Weights of a small GPT-style language model, trained from scratch on English Wikipedia: tied embeddings, a variant of Muon for these matrices.
MLP neurons of a small language model. Each row is named by its layer, matrix (down: output weights) and neuron, and shows model dimensions 80-207. Each number is 128 + 32 x the weight over its row's rms, rounded and kept within 0 to 255. Numbers have three digits each. A neuron's up and down rows have the sign that makes its largest values positive.
A block is one neuron, or neurons of one layer that tend to fire together. After each block is what it responds to, as a language model described it from the Wikipedia text at the highest values.

L8.down58:137155157144133109099156188085166096155111096142159090149126149116102103120111169149106149184165156159164094111041087147101113116096124160125103150104147088119104142146149131152138089102162135163077104117118142147123105118145142093086153171094143115146198111134107154149142107085149109126151127170121203120114093128080141165131155083110181103146178128146083170176143131125154069094091
Description: Markdown table cells, especially the "Pld" column header, empty pipe cells after Turnout or Career, and first numeric cells; also particles after verbs (met with, takes up).

L7.down208:149075138111131113096133081132132091118112097145135113095087145129112119150150209115102114174152150173129047146079149134201147173062126109100142159150119137163066159101118184086130142061094095168138109209151093106155135140100108175144101130159133121164125123136142067055134090145092088114140150140148092174159102167078166085185147110069133164126155099123138158103090058194103138117188
L7.down297:135113078082141088123102054121120151111139066105142147174130134131065112121137103184105167114145129186144166083161138143177143183095121154157082135147119103110119180140119143108113135123128168118105112103122123161109148079156148111091134161193098095123146096188123102167187106140136117151154158132164156121142189118159095125112143078113116149138095123105134116172154155151109168095159
L7.down788:085147115130147122168108144077150078087155122137138130170122140156119173112170132124119086146084067134108120098096075139136143113120152189117115069087136065085122216139087121135103102092121181132087167150177174167114107117145094140111146210200076101079111124166174151123172112126102155094111112152123130064200125112132087133120130125159171135125126124062072149122142157087114172087133
L7.down827:151089137157110131135170144170129119084188114135197115095161140128135167181182161122188135164090108061123122125135137076138159145118182157160150115117096138104146145091137121076086136119117169124092149058142193171128104088185150182108099136118131113080083182085122155130143113165094091105099082198132159103111152097124110118102126144071133111112140047123111149147088091137140108140153
Description: Word-internal pieces right after a one-letter start (c-ens-us, b-i-ography, g-e-ographically), and the 2 in km^2 and + in UTC+ in infoboxes.

L8.down172:132095105110103089117142146114148069146100110103173121145163153105125155132124109124052164150055114140102171118127130105111109106143073128097132165089116061143181112113131216137167154074111087100098148056080091149133082061113146154153092112114189135202091120203130154179201157158111137082117165128190097117092092056195103160132152099126094069152134128127129120128158129160158139127127
Description: Mainly the second piece of a split word (for·e·ign, Ser·ie, over·he·ad, f·ron·t); also with/to/a after "signed", and hyphens in under-20.

L9.down134:106132131151127124160117139119107144126090176150137134110089100138135106123047105151157080072155130119178155151164103144140181140167120095134114173123151173121112103159038119127125099085107103129162093104136159097130097134160138141151114115120159153120099105110136158141099120136061135108160155146081142152151125178183126139113124124149084096129088163145119107138131184175092106107134
L9.down286:125045143128083090133189190130115125113100155105086125124072103160129098164189136090185122168167142181120141170152165140167193125163094094144175154100192124112147084092139142129070119057122074145108119107123143154166124152183166120135136090151131194089103207067087189175080115146122099106129162167142149118125118092115139137127116123144120140115105175156133147130111099116155161131122
L9.down709:150190145091085085102152179085145099120114180072157122108091097088089143130105102104188131126175146165068109091073135157125162132182077127120087156153095131088122088115173115183120121107140050152139145092118114138155158181159157148158142146092097110135097163142108165125171137141089153113082118164108179143169104097158097106082107138129144143127103169064091101147123168122166160098135
L9.down880:146080075118123151131129122113148140105149146124131128182153116141119118188194091091174098090163108146083123115164073145120078148134116186117116138081141147127156112119122119163054077149156135128086114156146095172100158113143188087156157167196111139096133092159139100078071102136171139132107163152175118086102174108095145112153116158100178106099163105146134110178051144161134195138135
Description: Mostly "of" after measure nouns right before a number (altitude of, budget of, population of); also word-completing suffixes such as -ly, -ately, -ement.

L7.down35:180146078089115157097188155116112123109118163201175128126173150089116119094128167120159113149160141132117131149106134141075108093094115106121085134170113133085104125192201134124139133117163205105149055153153118150053133131091131134168095138089105189150104050098159173086081110130107139144144118161140122150094145188105099096093128117125128163138170082182101081096113116145155099149136
L7.down266:135128148086135112065111154102061155156116135098120138139144174105144099122117186135199144085133066146171123138173122090175144128164101101167118146159217127118194064159082048044139126126129116146106126133146162091042080161124180094105083117067092169102083067106115126170148164141149070103152104118162144136182126145125108179121147105080147146161164134187114127155149121135176106120144
L7.down344:130122107106090134060084138130075112149157162135133201159111180174143187099114162121112088134129149152117113135203173123101136118132135077093107102161165111061142151108070146117135091095146156208171143140145129118121123152100057131162157059110104132144060114106114134149115158108160125121138110109147083132167127191126074131053145114169125132089079136197116162091147157112122078171084
L7.down554:063123104213100133219130150178196122224127175123119131118200090143109147122155146137108106081159100145164100173142116104149128142104174120087139158095144105123119136124135140139100129143118153106130151124089050103096088169113164133140071101146125149076125027123117143119132106133136106112133111120139114141135121116085115130148123111187201131114141131213126101114133133143134136163078
Description: Fires on the space, comma or table bar right after a date's month or day, just before the year, e.g. 28 April 2009, November 2, 1967, 8 Dec | 18:00.

L9.down141:102097137114145123115133121174146159160137105132093126085077140122108145110086159154155138177151138114114131120107134116155109186130105148152103160173142073096100105193142113132115128118149076070077141181162090148133124132162144141131130136061124140114158099144094099177158121058106129045097138160151151102171096181126082126141133114135120126132062134139096133118173063103064141091127
L9.down638:066150045150134127124074148156088199134123153119121104106115121179151124148146121107141126117110130059093115119132124149159095154130133080102134082118181130118106099191083162145077113168113123099109079136128125143189153106131124073143160117196086159100147161161184109112116107093144128140065170170092088123175076120143087180145119103085124079154135123064128155123223227130123141077103
L9.down775:135168076135133089111121142142131204080126104135168092122224160146064140203155169146081146178059158109134114119141181058080135104084179130128188145137123135085127102163199124103175132088129150123121141100092070143080084119167120156107166086136105130100149164085141166144084156131144138146129103128131135091168182109140081132107144067113145108142126109151105138167133109091132087119058
L9.down777:118190118141140056113104182182061138146164126131102097179089165140058135127167057105177113156086161180108094094116111120154152155123110068150128095119100173119104090142130138147095126137119115190148152094126070112111143121190160150109141093166106110141130062148129122083100119122108132088082067128114112138156119171169147111141098106071176161151139138113185188161111163142078102111145
Description: The space or first digits (19, 20, 18) where a year is expected in dates, especially birth dates: "Born: September 7, 1927", "born 28 January 1941", "in 1953".

L8.down846:221156063162145152075111173089162124129114121083110134141133091133203141122106126176084174036049115105152121136125173121123134119090161138145059126113109140128162149096077157094107068131091148162148141175136098126140162091157168127121197140100129156185068162113125216146132087163160103103111070118111151121105093126139123175188153165112099187164199141079082162152103142111174124108122
Description: Word-piece fragments inside common verbs and nouns whose ending is still to come, as in ar-g-ue, contin-ued, p-urs-ue, strug-g-le, compet-e.

L8.down353:142116153082127167136116152045132114115117114141110152148139184092099109097105091107123125155162112140140137132121109091055124067114117150109146167147136080151120177156136129143129087146138140121125165174170202056133129197098167095114110197053077143158175117050138151172086118121108115146163120205089195107141120136172176089143165112175134126080112152145038122155130067124147158146103
Description: Word-piece endings that complete a person's first name, right before the surname, in lists, tables and credits: Dway-ne, Kathle-en, Thom-as, Mar-co.

L8.down299:171111129134166149133145127165093137149188089189119046194126132144091143087148156124101149165091130097088113102113180190191085105127084126192129077106144146102057122150166130138114102181197112167204086109135101131087129172119092166158142134114133182156110108165134128111181091179176146161151095113153135109098116183089153093112100135107109124127062154128158101082107145092120083129099
Description: Middle word pieces inside multi-token proper names, mostly countries and places (Bol‑iv‑ia, Bel‑g‑ium, Cro‑at‑ia), plus tenn‑is and year digits (19‑75).

L9.down76:145156170102161094163123117142115079156147130156153113148096212119178144107121158144061065127121143163142096156104170200105145114127188119129132088127091150130093117075074099139113149080109143131144127146121140143220144162123128136131164142120161158101081151091096118124157123111156160098094105149149138124095171077161118106107051112096162190173092076110166142115153082156110124168181
L9.down231:154171091158086126155128151085176096220131195169144117166103131182136080114126070136161138070112145142115079132161090144162127124128086144135152138125152128201127141159123129139143104116194139171077053113121124067066094116128144102136100119121110168160121099111080142101074092167112077108166056120110107113163120085168130102167128133163106079104127139091130107106115107128113130085139
L9.down423:089125114080135081099128171174145082126098121121106197140129140130195125117165097137136136119185100143172161156120143057179143130160102155144146107072124117119111128149186159119145134104157135107117064094104108159177145134119100150152129088185088138154093151180140108144204129134137129088134075111121183186111089162128113135119193138141137096187159169126129160103068120127122181098170
L9.down526:158198155187138137142119097161083144176170140085101115114195131148166039162067157161083180105077091163152093112124157105154154141150109143100104142054171087134152166166082147139143121100178088133129170133124115126128132136157138076191136124128099157148145126178182120233144090135163136127119158105089177080123072099132144145132169089144091071180106141151099126143153124104122151065113
Description: First word-pieces of place or nationality words whose ending is still to come, such as Can(adian), Austral(ian), Sy(dney), Bos(nia), plus New of New York.

L8.down220:100111138153142156170084146160161140167104096177083131182086108043143078144141166080153147118145142181128121114173150105133077143100138075148159135128136114125129075169073192122139083118135161166141145128183152115114136164026058138121133068109093150120044149118135126164093150214124134140090079197082130129091102144071152128111200110104134115149154135126113115126108140135075114088129
Description: The pronouns he and she starting clauses in biographies, and the letters "he" inside words like overhead, overhears, Sheet, hear.

L9.down149:183123106144139175132116150060123139102072167110116137117162062146134136137107189120099120109132140130140134146153091080126082150130136105087165114085122130092144088148127119109171085167131166102114121110091085032131137091131114078137064127187136169149144102051120126094180156100169168162069122128167127108154205123123146149156129129110103130152136208117121153159189146150136105107151
L9.down166:179131104139106094118050078149165167151142174102117076144099122094109132128112090157143136141121169117124056098159143148105149152143115123113141142086120166108133135162137112102075153141079107076097157109171153118124144141161071105147199111239193130119169122118125151114192146189093168189057118092169138117070108154135123132111135150185117128080134142146127139139172160095134124143179
L9.down302:159164129067116119148147126131102173122090151237114124207115094105115136140096136118105184179175129109145153137121111129143169108089147084095154102171097116132158113155131144141156097130153157124152137148076081170103109075149209112106136121134116133106140147133124087164153151122130186102101156180110133168105153138105150105134127135077079105198140168149106145109128104108198137095120
L9.down627:124114069088110129132099168134103081141165098187119171166180109084191177083127113112142132091186112174115099122166147133174146114094113151169147135112062070134122086088164114192080091140110080127128171105096184087113056141072137136079086144118125157108140118121157120173113177127121109179149119183076144137096088146129094149146074107082166111146161065134098139163152085051105151140069
Description: Two groups: tokens right before a number, like less than, about, nearly, or blank cells in stats tables; and mid-word pieces such as ty(pe), some(w)hat, W(ast)ewater.

L8.down191:096177116107143104143168130145101081102121127090132123139114157096063123119082115130097139081144179104144128096141197150118141149137103139141086126147134113136109142146087212151085152098179084094114161098128119103106103138108176149116147146115136115111087160167216113097125177132136128077136114102127033173089105102128106119078116112142131106103145146153124133102141146164095135186155
Description: Inner or final pieces of words, mostly in infobox and statistics lines just before a number or date, e.g. c-ens-us, Bas-in size, Time z-one, as of 2021.

L9.down436:087081133149096137146162099077111163093129148139084123085101141094122096153100196093124092141103164097133097123124196196203164130168101111074210159070115077161156109149089128129095093120144111134071173140111117116130156115183177125159115152116099122195155117100095148113104098113101169126130121162107183138126119161144152088175128094141115116166106144189150122129111140141109148119153
L9.down564:140110099169059126121125092138152145123078155088138211129139121124156100099120131118105097155066125091112125108141161133129141162136161096108123134087116172162132102138088132087121133099109114089178200087145151160167201126188112131115102097100127144117085110075103089099101174163107106110167142128129138154136107129195167087105117139105110152136121186211142172180159128116113155118088
L9.down589:146126125134136151103099098127068128154158196133109183112065122160117135148143110111098153161131167104128146176150105137147134118147133145144142081163112184123137139132147163181136135130111028121129134103150186104156128166198131101177076125156117158152132161151126119068117119165067110188149158164109152148122077189124087116139181157133081141123130163138175147125056110124117108120115
L9.down895:200149085166122128111151148177099095140109087109131186129110141153176170107145119074135113149148079059109139138153210075138103154103117114125164157098056161169074129107120131118142130074132154156119150128084124153097068122128127072145112137144105145183074114111138147165135152157106089170133153156142122163129104131089109115124105164082135078124168158119081103159077138150154075125149
Description: Pronouns and possessives opening a clause, often after a period or comma, referring to an entity already named in biographies or articles, e.g. He, it, his.

L7.down491:158081140133136108130119170145169114138183147144157139111132147099174057118133184083157095093173122117128187165133175159065132081106136136123124118175121108159188124131138130113119131136140117147119160117059146142174080082138189130136173127147130135144127068084182055090120113113133148070120153198150114124121076142078137151129120137098099171162234071142096169099162105059116147090083
L7.down499:090133137121145166106172162102206145071129113142115100105133098102115107109113117182142103160153158132148152079117086122052139087105064099171144110114157160140143093177170076166107150130074103135125086088143104090086093143097194096153077177102067190130173101126108141111073129133083160127101136151120137167095182136144129161103087103148150130082150122151143124147123157089126139142152
L7.down505:114168100133093085084080124025085132170128137151146131101104129152144108113106103124126123141140110142071078113150160110118061139142136138110130212116146122100169135094066173138163177149082105122121104139127140145203118168149148129136096137142112130147107178136088144152183129139083075078168147139134112134079109189129157140128108084157085118122161133175082167144111098135096139167173
L7.down882:152102127123145104122105131111150106102156075128157119163120127091098153095098084121116154166153132151112109069092146127073099102136127168113044159131101096186116165127094160122080177145151102157108107145165114131103145172133148126120074102163141135137107161096115080160167085072104147094133133167179123128122163185145157186088180133128164149174146133177060060107099130117136127098194
Description: Prepositions or colons just before a school or club name in biographies (graduated from, degree at, Education:, 2012–2013:), plus the word-start piece att in attend, attention, attempt.

L8.down523:152111149087173086120123102165099119087072181106098190117097150111146158133170113189104073181087182079153156149113114128171140102145117098162142118135162128114126112114151176079137173115129112084142082199130136122152151085066179148117135158119117222089107105135204129133104150180148109103137092147149131150154181150092075104122111101104125083175020082110116118123086066168141124182121
Description: Pieces of full dates, mostly birth dates in biography openings: the space before a year, century digits, year endings, closing parentheses, e.g. (born 30 November 1993), 19|56.

L7.down37:203092155092145108110073110163151176093155135129078128110129179144217108119098150124093146125173131142130145138110135107145138140143114132110108117173122197176100134113173080118158132139071126129137144167090116158134142124114081084145108136113154217184148109097156152085184099063108135126132182102123091154125173094131162118147171089168104079190114150107129107125132131117123153137179
L7.down121:094083216157154117198160160144131106108144093120117114130179114113176117095162132166134164088166090177103113086076152087117112112165119145065114141068094111125135165169115130111157121106121124094107066120163145125126147112081168109107156146082135107139152174142123190110096176143122139100094192217072151146122076090148241146122133125121119129156087141147102120098098112174183117108133
L7.down461:125136092143190093158146132184094118137088143149146120134140088165103144119109159212093152091084106111085121142124117198175116078154183168116172108189115107128150102104144108126154162115114117152118177076127179081124080132082156096068102152123102167105075145095137132169130116108096116135132135185115083112093102104086108147202199179120153142148132120122106206132099148098140105127113
L7.down657:172126090125122124152064164115121049122119140116131123121097134113140127127080102074132160078165145119174115121107133067166189118154046122105116158157107136134173113083113157164201143127111128149116115134099129144194169149138187192124154175118168137159144126211141151103084118164104110108155144171134104157111054095120141166124136120113146147122097110098139186141101124117070133155179
Description: Mainly colons after infobox field labels (Postcode:, Died:, Appointed:) and the space before dates after "on", plus second pieces of words after m (mutual, multiple, map).

L7.down167:149118121137137128181094100187126136176131134101128090138127086205107133165211068112098102123157123113085158099162124159176110215104041154134123106090103143169151059137116138108071080092146082179140120133165142137148150123113106144105113109120147147161113059186216084137146137135115128092132175087141141174145150086123128070102150091093109179073097129134143148127163160172153133147127
L7.down205:166113119089127189185114109131149185121137162121124111202106158071135151098150140139147171138127120142130139130159173146125126148068117115094105076104189102199121096085119120102081134089175203066105142104110198065154120164123163144181115104104152151079127187098152114167104153151105101158102177081083123140098106146147100090131158120083133085130069183122136115180142114095109126144077
L7.down789:132115083091173145166129127110161185104107088050143144117128162156200113164116156122149102131151116087063130094125069144180108171122162115161194095125077159139148070151165099186083138148151095122093153130131136178064133154145145166119057163107158143155191144121183086079076108143118051108116164111111139138158173080101128105087153136119094092117135192135107153150166088137123105148109
L7.down892:177181110142132133126121159179158112148099071151124090180164075093101131055139177124118165163104167097103141156087126094152163221108077186123121096147095135126104121140097131160119068134102180154147153146195088154121173124190166136202217163117164177104161101171150144101155061193098146096155149088117134145138144105083105168102192098119149144095109110077159157197109127093091147104170
Description: Determiners such as that, the, this, same after prepositions, mostly opening time expressions: at that time, during the day, at the same time.

L9.down227:132125090131151126104105138124179087067080115043111115178063141077117092168149142119114209164158113117052100114160151139144075126167139115126137156137123145135104121147125168104147165103137126146100099041077173104077121146111094110155109131137175135100113078108108107106144144104122104147158094137195123153186136127163124118119149183143151117137161126184122151174125172180120073137094
L9.down339:104164120154115142122166096123127139135133102153080132183126149171137112156186122145160163095087096134127108120133163195134152118129110151127150148057135137143153142120105120141162090108078129124099197100086135127143107147112103055122100101168161110141092104059070141118134079139187102169166118169130119170071087079179101132102166146140131158124071062111118248160104162137083117096113
L9.down417:156099101088206082114133124157136097124200078161123161168113070150136069159099143147109104142074081188114137085180150161092158121091120149096169114201098132166120117080123109070142074120071183095117153107142161123110111132142108151175086128061176184154176145116134117135162093130140134152102163108181097092154150107136159113154078156104121096180078117159126120127146159096165126066080
L9.down619:100102082090109099126196144135164136147131103121152097109110145082120090171074155153158180165109174054128179099162145118068190164096183109114110130144144123145120080079202110030079157119173196149063110135102177119112141163122151155127124092178103193106137117118104119090092110135143096119124126135153120118137127061110072138104147165142163180121088149127141124151178171142124166183126
Description: Tokens in biographies just before a word for a life stage, degree, career or relative, such as his (degree), gr(andfather), d(aughter), stud(ies).

L7.down60:180149123140192154105122150099156161121132157146123192159154147142127163121188144061103087169215134138154084121094072134145086135137147133138158204156146085087118121122114169155178116102124181142152148109116120071086121147097085116085100135103111127202141111141143152073147122096109090153085130168166094153157161126160112139080141141127146089158117087119109088103092130068128101109082
L7.down85:152143097158141114181108146116117150179152133112126162118166204154139134083121140156132099158109024181115131121111071108113149121162119123114161147134130105154127139140084126116196090142100208094181108122156198109103088120178172122108071162070108177141124047117158086130147155176157082171110125169125153150121071081163169099124112147138084125089151135147099121176080084139141165104110
L7.down153:103109180143175169160115155097106161162129103136104138143101109120095073104039128111135107175120087140154138140202135088076149091121079174087085094126151085153123202147140055125082074111130176179131157165131151159183096122079146109156125156089132175126172122130120169174132116115094114136155186184110124116151133132166188089109119099110125148155105139153049105130140145141143166080153
L7.down164:146149120134204172144091177079162193123176138115163133184068180105135086044136090096155110154155095117152164089150173147170130155131127110177173134146119163098122103157156094149162173118132179153121133132060215132163123131172153125110089083100147151172130108112059120156109128134176119124110131149136131128168149131137137084096154099120174078119064128155103077109124124094140158063126
Description: Final word-piece that completes a split first name, usually just before a surname, in cast lists, tables and biographies, such as Frances-co, Jacqu-es, Char-les.

L7.down123:075159135156122173129099145114122154155111161137180135106102132144182160172121109160132147110101130061177141101173114150087115129173121118136057092146150091151194117127138157092135117140147187124131067140129140118135130124081150083171133238078093147145118164152139096151150111165134122111144138100119115110085098147021109106109176141160143117133150164136145114067134105096127082092131
L7.down348:085132109198110117116166095050129184118097053150145111097124140113158126058087108146126119125100099145156138105165168148149105146146104107127186121095155134099157143065136131162072078133132135084114159142142131112138117177091140175255146084099107116115118133091128128119121186164151151118056200137129135150141100152122091118117123100119096134143154169128100175149165145127138139071142
L7.down432:143150141115132095095140146133069148167093140157076137127128165102183156130164091085122148086115130122140146142105187091168111106150081153089193097134088165120147118107114108126115082136130101110107102156128086108155140218142067139158114069058042155160179080136123134139126092125148114133137142069150204161153141124153112123149161129145100153187151192196122145178098113118121181076138
L7.down736:125160134175127125137074122065161126146097118116145156092140151135097135120157192124113125129080099164142187128149141130141132159151073105163132122144151173157118119123123134101140148073146167146148154090113097129143135095113100152112191135023139182175053135064159063140169144115141107101119167158104091103153075111154076099116133151101149129132097156139205090101125117156144141130117
Description: Words that open a new clause about a just-named entity, like relative who/which, sentence-initial He/She, or he after "where".

L9.down374:165147117100109175129091134195142139166173154151203090222128049154135114102126138112134136078092111104093098155143101145176122157110147136114127132126157143171117121082078126171080122106156090174074122076157165132145153086152176084166052117122136159115119117130150069125173105118147178162152176158088085117157129097149100115113164180123105097177111183125104100115111170090112111127109
L9.down566:146078136101149134095081112108098069152143239168164181101205127093191109103141108091153198112118125093099113141170093141096119163146112145094153122120142103139171134097118067130141152070133111123084133074104127116169147097080108119166077116157175168140135185154144123147111153139164094158137149147082128156149164119117071121111066144108093153157096163137133163106106107103178138193156
L9.down682:108086159121126116188158054102073140045166097127085178068143156134133132129172107119101141147119119135138122082096141099111178112179132105128120135106128161133076052116149181118098093141108170148153123161150190095144125158132115107173147152125133106144090158162099144113153138165142102091111153097171148191131134138172091111116119090164119126141134042092122180116158080088147153096105
L9.down828:137120132075152146098165111144123117187084194113151166112218072119124116139143123119121148079144109106144210160133126135068152180068073151133098126073171200187156167127136108091160085127151077140111115118155114120127121123126149082167069095124121148195168124151139157144150125124156170168134083114110130125118176132109136041091139183124069149155087176122105101100092146149142155176124
Description: Fires inside or just before a person's name in biographies, cast lists and infoboxes, e.g. Je|ff, Jo|e, "Parents:", "== Personal life ==".

L8.down367:092141121145071143123146076142154144159130105163121098168141130106115087087116165168112121126136113101176152095103207152095115083109082158070117104097100132120180117126110100162130145045144139130128095106107064177157137116125181133184141149127106149168142119088158183073193128103101094073152217131108150144162110120111078165197113109103138057075133136100169137154105143169128122105205
Description: Two groups: middle pieces of split common words (deg-re-es, le-av-es, midd-le, B-ig), and prepositions before amounts (over $5 billion, more than, as little as).

L9.down126:182097081174062110090135115191075114132108111145154096069119084120162086115118101128132151138101106106120121099129165137123126143089139185141112143171113142129135076101124096110111117161150124153106134143153178115156162114142044118163183086097088122146114123176126065147160159163153138118128117141157068137165132097215135186100098074159118108116137088125113093155112148091172101098177
L9.down401:149132117135169151125147064157098152159133151179137109170074134125087125135136120147156122104127139121089143172134151142154082075078117107135105114130155109175109116153106109129143171130082120157120088098095153106083097101156150051077181082155119125071137104176134128114160157151122105138161086149141170121140079144117161144135128147137103115152085152109060144152134117148120124077167
L9.down406:131139199121072127138145197131099184142133152090111145156170156118155134099124137128092119111098183197143115088117059102145216113125075136150106129179103108139168093090103114133177135134127157135127125133169155048118137248093104147179151129092084137118067127088106142076143101191113095152119141083163153128107162155116144117117113125142103138068129185121134120145149127096154123112142
L9.down866:118137141152133092136171128099087143119126162089132136157129080143157161093043083140144153170117182100150135170110104097107059135133125100104082166101104161157121054102136202063139109127124062139117108128144170101079159114179111182119145149136144074165115105114133154163149124170124161163071085113135177095075101104193116155125174104126168106007119141163110131142174117096121111153146
Description: En dashes between years in season spans (2003–04, 2011–12), plus word-opening pieces like rec/Rec in Records, recovered, or e in instead, foreign.

L7.down31:159137107094072111131106213142152073125156083094123086125066128145132158136108117129129128119163092207090112126143132070183117097150136106071138201132123162133098107154074107141161157141080130118101095105188116113154140180144120145115123179170139124143144144152143149084117122089154145176103099121087137115119134107141161160147165114130086149105144140088110078165165107182139134131093
L7.down421:113110134121119092112103128131169137158107114129130105109146148133152121139134177143116100094104141154092153137149146107103142099125106162115154161143134111058147140095126150174121140161187110136180106084136143109136105210138102063128102139111090122109110180106161109163152127117121057095142133212111135202150092133209118112156093117134166135159062124154131122153117154130165122137093
L7.down596:166150139141134097136152205131117155165106189122093151210118099081154133094117116133147142143181099115106165096127162113087081101092124112122124127149187120126066157089161099155150112125181147073104107144126098085164093154113099111158128089200131130109111188168150181131136134136155099119140132129141157161114143099135195125145123071153103089178132089176213087136120104155126162093176
L7.down874:170036119177108147109140133144136158164144136141090179141082156131126123097102179059126156120092093123103160160150183118097140132121127113137116164090128130160053113128126141118156173106121107137171108171095112144203093112106129142147102090113166118128124136118105158197094102139114135192086116080171158154156134166163156136159148088134138140166183097095075156131094124091131129154177
Description: Fires on the first verb token after a sentence's subject, mostly was/is/were and word-starts of passive participles, such as was estab(lished), pre(ceded), dec(lassified).

L9.down256:085139169119134146082106102144149097150127114104166105141131108155094120117112128077157090120162143096176054146132101104101119099130116143096109076117182100100136121121127125118167166180091113163160167120131133103132139057153185128141189097105157160101176134107121080149107143120132144178159114074137126118049163176129096136186107124103107152134225125099147172169120074135086150129121
L9.down863:152147133144099147081146071078174123051176123122105096108113127172115155111190117175159142085113124130126133156147117112127100151149133137131191187087152172090163141131133172144129114116116151059140161134159131092104120123124128123220105111064162106123095161162140079170123139135122092120077129095078157181109087156147122202224107147087138131122146124151102133157172143124115144091191
L9.down883:113139140141125152094143189147134107179159062122095070171144138105122154109103114099134170135122131087046067121169161137160128154135121138106115126151107179100117119198178108135147145122165159142110123122098115168102144134152078121151155118133106094128070115157125144128187132138148118157149149097175089113121066125198087140236081095135098131145169112147103094135159128096140092138124
L9.down888:127119168096102132184151147145143124130103135118104084166155157170116091097100119075087127152129107113076143156186128102108166144139141123148213055157113121154120080128160127115127139107089116163115113141151097206135118131126166127097058106097161078116197052157145128102180110128101137170112140067149186138139155173099119105149090131137119110139140083168142186128183148049111159115086
Description: Word fragments and table or list delimiters that fix the next token, such as al|th|ough, es|p|ecially, Majority |, Billboard Hot | 100.

L8.down21:125122126095106101171117215173142074095044094103058182144097079148115119083183124146177160125146144120107082136055153121220193173172130090136053156116083173131124076135118100165126103092117106173112136131135071090140137146180121116140135089093123112147157169077124116135134090161141142130159101123109127153115089098165099099131126076166127167086151148146154141142130183143135172139112
Description: Copular verbs and the degree adverbs or participles that follow them, such as is, was, be, quite, fairly, deemed, where a description of the subject begins.

L7.down6:111181136159119166157131135084084129103094144169138175192122104140161181152111137093114130146127177143173155176080146175120166077127143081098105131099105137098159148089069187126157107067125122173094178156120139160113097155136161156103154156139122153142143113108128136205114169171151083109117143083130141108108128170169102115100128113096095160178146112119215104135128109051052139121112
L7.down50:114194135160155102145165128113156175147143112186127127130108099187122124119147108105119140139105133051146151112147125172133135155079120105093117167111113120167093093091129084145128150138155082159087169156128152121084078138163139163125136179108107135145106169056069087206122144139160142109149188114111101125171140115150036160100164115160139146148094115110114127186095108122153149137178
L7.down174:095133103157133069122176107089110138197074143166110150094161123098125103096081125121128128154158115122146129082088188189123103122106144070156125138139145107186086130138175156121155088105136135173139158146069110128169132094147123106120139124160123171132190159068098133149120105134178094074091102149199157090103130146152123113122065136188185114130079153118124066174157127107121086141102
L7.down730:052096158167171125148118133119136119118178116075116105107128166119122082150113111122089135147094120106164133171207161130110157148094181104114093127107176130180093138129128109072093130098166098160088086118132104147148078109101144136166158168112110163123128198194113112156164151168155120125163171145149144093148130170180054135097106112119147163069089109094139145082091158135097129090132
Description: Word pieces split off mid-word that need a continuation, such as A|ll, Christ|ian, M|usic and Car|ter, plus quantifier words like all, both, and of in "one of".